Part of a small language model's weights.
Size: 12 layers, width 224, 4 heads of 64, vocabulary 2048, 8.29M parameters.
Architecture: LayerNorm before each block, learned positions, biases.
MLP neurons of a small language model. Each row is named by its layer, matrix (up: input weights; down: output weights) and neuron, and shows model dimensions 48-143. Each number is 128 + 24 x the weight over its row's rms, rounded and kept within 0 to 255.
After each neuron's rows, "fires before" lists the tokens most often just after its 100 highest values on Wikipedia text that the model never trained on; "fires in" lists the words (lower case) most often at its 100 highest values on Wikipedia text that the model never trained on.

L2.up705 [128 132 150  79 117 124  62 127 148 160 143 123 135 142 126 120 125  98 119 163 109 132 155  87 113 106 154 137 108 125 150 132 135 114 109 107 133 197 157 136 149 131 135 124 119 136 150 122 109 117 160 145 111 119 169 111 138 148 142 127 116 164  93 133  93  95 160 139 175 123 127 150 121 118 160 138 123 152 168 130 152 127 101 110 107 171 108  77 113 136 133 128 111 111 132 148]
L2.down705 [112 115 108  91 141  93 109 128 174 109 114  99  95 147 137 120 113  78 125 101 172 127 120 100 131  82 130 148 132  94 105 109 127 106 117 162 112 160 183 124 108 100 175 135 130 104 125 102 148 167 163 155 129 148 117  75 154 118  97 118  87 122 135 159 141 127 129 170 167 138 115 141 151 105 139 144 156 153 170 152 100 168 145 113 137 122 110  59 162 110 115 124 140 149 158 134]
fires before: " was", " is", "'s"
fires in: "it", "there", "field"

L2.up203 [132 137 121 125 137 130 156 112 162  83 138 127 124  77 131  93 158 173 158  91 122 116 143 102 134 152 127 104  97 129 158 105 139 121 157  87 122 133 115  94 170 119 140 142 119 137 134 136 137  93 160 110 139 172 120  91  88 136 133 130 148 168  92 134 120 129 128  91 154 143 116 129 160 136 127 124 183 123 177 111 130 152 104 121 156 133 150 127  99 136 113 137 129  69 157 139]
L2.down203 [119 112  87 100 146 106 122 157 125 120 159 138 130 156 128  88 118 147 158 120 111 140 109 164  80 130  96 115 112 127 159 171  97 114 117 139 131  63 145 150 178 144 147 124 125 137 146 116 150 102 110 113 108 130 134 136 130 104 160 115 132 138 100  95 120 163 161 105 135 130 158 151 136 122 155 118  73 159 115 120 106 146 147 153 147 107 147 103 131 133 143 107 171  80 128 163]
fires before: " |", ";", ":", "–", "7"
fires in: "2", "3", "4"

L2.up312 [134  96 136 142 127 131 104 167 138 105 106  56  78 117 143 154 108 139  90 121 156  81 113 161 132 120 109 146 158  85 128 121 116 126 129 149 149 133 146 118 167 149 116 131 119 147 135 120 123  98 111 120 135 141 132  90  94 135 156 157  99 143 126 117 115  81 141 163 127 133 139 132 141 127 125 129 154 135 103 177 123 124 117  83 119 113 125 131 123 102 163 140 160 133 116  99]
L2.down312 [161 126 117 141 136 141 125 135 125 123 121 103 100 130 131 169 147 128 138  97 148 108 124 159 159 108 142 145 193 133 119 138 143 118  77 144 146 110 139 115 157 107  92 128 136 159 124 143 130 108 135 121 113 167 127  90  81  86 158 163 118 130 102 135 153 138 127 187 133 110 128 137 130 120  94 126 137 159 141 159 122  94 120 119  92  83 138 137 122 144 161 151 173 121 129 139]
fires before: " to", "er", "ing", " for", " as", "ers"
fires in: "according", "name", "known", "lead", "leader", "called"

L3.up473 [155  76  77 131 139 120 135 160 162 140 131 116 134 115 119 155 133 147 116  89 173 131  95 142 129 117  96  68 156 106 113 150 107 118 116 150 127 100  68 109 149 161 121 130 111  99 121 135 140 140 162  92 148 157 150 141 139 113 149 169 122 130 119 119 116 107 128 141 160 120 119 159 105 124 128 125 107 125 123 128 142 135  98 140  91  84 134 118 130 121 147 165 135 113  43 118]
L3.down473 [121 122  99 103 134 148 122 140 122  98 150 102  97 144 137 128 146 125 101 140 158 138  82 180 137  96 173 115 144 101  91 150 107 146 140  97 127  93  78 120 113 102 134 134 128 101 112 160 118  69 146  87 104 141 127 148 169 113 113 147 133 125 128 155 116 108 161 146 120 129 119 157 117 134 137 107 128 100 131 143 124 139 138 111 144  97 110 140  90  89 185 125 173 122 104 142]
fires before: " as", "e", " for", " to", "ed", "es"
fires in: "such", "known", "include", "including", "described", "according"

L3.up213 [172 134 146 140 127  93 115 102 117 147 134 163 136 128 113 103 111 102 146 131  90 155 140 119 114 172 125 170 129 122 118  92 121 130 172 140 139 134 104 100 102  88 115 130 155 108 133 125 140 144  97 112 103 118 105 120  80 136 144 170 110  85 100 125 162 138  95 117 177 165 106 151 138 113 105 129  89 135 131 155 128 155 113  85 121 148 110 150 125  92 122 152 149 143  92  87]
L3.down213 [151 153  94  66 134 114 113 163 105 144  99  89 145 124 102 102 150  99 100 169  82 125 114 138 155 164 128 152 108 154  90 106 161 111 126 139 115 184 170 162 111  93 142 120 160  98 147 162 120 129 133 137 145 124 105 125 163  90 126 101 136 116 106 160 118 128 135 131 132 162 146 124 141 153 144 124 109 146 185  83 131 123 120 127 130 111 116 146 140  90 129 150 159 128 136 104]
fires before: " was", " is"
fires in: "it", "this", "2009"

L2.up336 [175 152 153 116 119 129 150 108 107 134 104 152 162 134 127 101 121 160  85 156 128 131 115 126 102 108 158 175 148 141 162 129 154 169 137 110 126 117  81 106 140 136 148 147 140 110 125 144 141 121 146  89 140 112 137 120 171 131 114 146 165  71 151 139 124 118 153 109 129 100  85 154 135 139 147 101 125 107 127 155 122 144 119 144 129 113 110 157 141 101 109 173 160  90 143  98]
L2.down336 [127 142 165  91 140 126 110 144  94 163 128 159 126 147 132  94 113 125  80 147 136 138 114 117  88  91 143 129 146 104 164  96 190 140 109 173  91 148 105 109 106 171 150 155 161 109 114 166 135  99 119 143 146 137 104 117 162 126  74 147 144  76 109 135 119 141 130 155 155 110 118 147 162 154 112 135 156 111 116 152 130 129 131 121  98 104 133 177 128 135  96 147 123  94 148 135]
fires before: "ed", "ment", "ation", "ction", "ing", "er"
fires in: "education", "development", "produced", "construction", "introduced", "developed"

L2.up711 [ 90 119 107 137 117 118 125 142 156 132 134 153 146 139  81 120 166 163 119  97 127 109 104 112 122 150 134 126 135 119 142 130 122 139 154 146 109 121 137 120 115 130  90 156 125 146  97 186 103 165 115 104 127 109  61 156 124 133 141 133 108 112 108 118 127 100 117 117 123 141 151 151 123 151 152 197 140 140 116 168 101 165 181 132 143 110 160 137 102 123 137 108 109 150 167 164]
L2.down711 [132 100 154  71  98  90 125 165 136 112  96 111 132 143  91 148 131 142  97 112 157 105 113 147 127 133 128 125  96 128 151 101 130 138 114 149 118 134 109 148 144 159 114 158 169 122 124 140  85 162 110 120 146 150  79 107 118 116 170 125 114 108 128 158 144 120 127 132 151 158 128 160 136 124 184 135 135 170 109 155 105 116 163 133 125  98 116 138 114 116 147 114 115 145 188 147]
fires before: "ian", "ia", "ia,", "a", "ia.", "an"
fires in: "california", "australia", "canada", "australian", "russian", "as"

L2.up512 [117 154 111 128 130 136 130 100  98  94  99 118 161 158 115 122 112 143  91 112 119 117 107 145 107 120  86 150 151 169 134  80 164  98 162 129 103 138 107 143 124 109 134 179 163 152  91 125 171 118 146 102 116 129 139 118 158 110 127 128 166 156 110 149 102 146 123 177 146 129  93 101 117 142  92 117 125 151 131 156 152 146 103  57 173 109 152 141 164 118  69  96 134 119 112 119]
L2.down512 [142 166 119 173 136 141 161 104 145 105 104 153 137 116 141 110 113 148 143  81 149 101 123 132 151  93 139 120 131 154  97  83 134 103 170 137 112 135 126 138 159 131 130 139 133 127  87 116 163  75 111 113 132 102 108 137 119 123 113 133 106 128 121 127 117 148 108 156 149 128 140 132 156 137  91 117 116 123 156 163 178 173 106  91 145  93 101 146 170 136  83 133 167 132 144 171]
fires before: "ent", " of", "ed", "ing", "en", " in"
fires in: "different", "list", "listed", "place", "current", "listing"

L3.up485 [142 154 120 125 173 138 150 113 124 109 131 133 137 136 150 119 109 144 141 119 148 113 112 134 146 138  83 124  76 157 129 162  90  97 118 103 121 154  79 132 105 135 114 175 172 154 132 124 137 202 149 106 175 114  78 166 109 110 121 163  95 100 159 101 140  93 133 175 132 142 143 146 136 110 129 155 143 108 159 161 129 112 115 115 120 144 144  83 133 169 130 147 128 139 109 158]
L3.down485 [126 132 144 127 144 159 120 156 143 152 122 143  96 109  92 145 125  93 169 133 122 124 166 164 139  73 107  85 120 145 130 134 131 100 145 133 116 159 128 140  85 112 127 175  85 159 156 127 126 109 158 106 137 129 105 140 103 112 128 153 155 135 124 118 159  98 115 134 121 132 153 128 131 100 138 165 136 118 156 149 167  87 121 103 126 120 102 129 136 114 148 118 101 142 125 148]
fires before: " was", " is", "s", " to"
fires in: "it"

L2.up145 [126 147 153  89 116 152 184 109 119 125 128 134 139 124  84 143 134 119 128 161 146 147  98 140  87 122 107 119 132 136 158 102 162 120  93 106 138 121 131 101 120 119 127 114 128 128  89 121 101 149 123 108 128 151 129 114 150 104 137 148 202 121 148  90 135 148 152 113 156  92 120 124 123 131 132  99 125 154 157 132 136 173 118 119 140 110 148 172 140  90 138 137 121 134 130 122]
L2.down145 [110 163 110  58 120 135 125 135  96 119 129 112 122 109 131 104 142 138 128 182 123 175  95 139  74 137 123  76 111  92 129 113 133 109 119 131 157 142 108 142 126  92 126 153 107  92 100 150 146 111 186 142 138 154 155 119 122 120 132 157 187 136 147 110 166 136 190 136 127 103 101  74 100 137 117 117 117 100 148 167 166 140 113 114 133 121 129 155 137  88 144 122 111  90  97 167]
fires before: "ed", "ment", "e,", "ent", "es", " his"
fires in: "time", "described", "development", "developed", "began"

L2.up53 [116 135 171 104 141 105 164 133 111 108 129 150 158 137 145  93 161 130 143 161 136 110 125 150 140 117  87 150 113 157 118  91 119  83 124 126  83 133  91 165 149 142 143 104 122 114  91 149 138 114 142 125 127  72 111 133 131 115 148 131 105 115 133 106 117 159 141 202  85 155  96 155 169 137 126 136 141 118 106 172 124 166 113  85 172 146  68 166 140 134 113 104  98 114 152  99]
L2.down53 [131 149 178 135 152  54 152 139 137 126 158 139 104  92 144 110 177 110 135 110 181 134 158 167 112 125  95 115 110 156  98  86 132 102 133 146  87 129  93 131 142 101 135  96 136 115 107 159 129 121 151 128 139 123 104 153 151 144 152 133 125  95 165 105 132 147 141 156 118 169  99 141 143 143 100 126 154 141 128 142 122 148 100 118 165 144  76 138 168 162 120 115 109 120 150 156]
fires before: " of", "ed", "ing", "at", "ose"
fires in: "number", "list", "listed", "swing", "what", "whose"

L3.up162 [115 134 117 121 145 128  96 123 137 114 123 110 145 116 117  96 106 121  94  87 115 119 124 132 136 141 135 187 110 155 125 148 122 165 145 105 117 170 154 129 117 176 148 165 124 179 108 112 158 120 159 117 135 140 107 143 154 142 196 125 121 145  56 109 114 107 177 126 152 157 137 110 126 120 164 111 159 111 106 141 110 170 138  92  83 140 114 140 140 133 131  96 134 158 162 130]
L3.down162 [126 125 165 120 136 149 102 157 177 161 153 104 134 136 127 111  91 163 152 163 122 142 144 109 109 158 125 157 136 108  96 128 121 117 117 144 107 148 179 139 158 105 132  98 106 161 112 164 134 131 115 140 101 113 116  64 146 127 163 148 156 104 142 138 123 108 132 111 111 126 130 146 112 137  83 134 129 160 120 131 102 165 161 137 135 127 107 148 167 113 143  98 105 146 127 182]
fires before: " |", "1", "4", "3"
fires in: "1", "3", "2", "14", "39"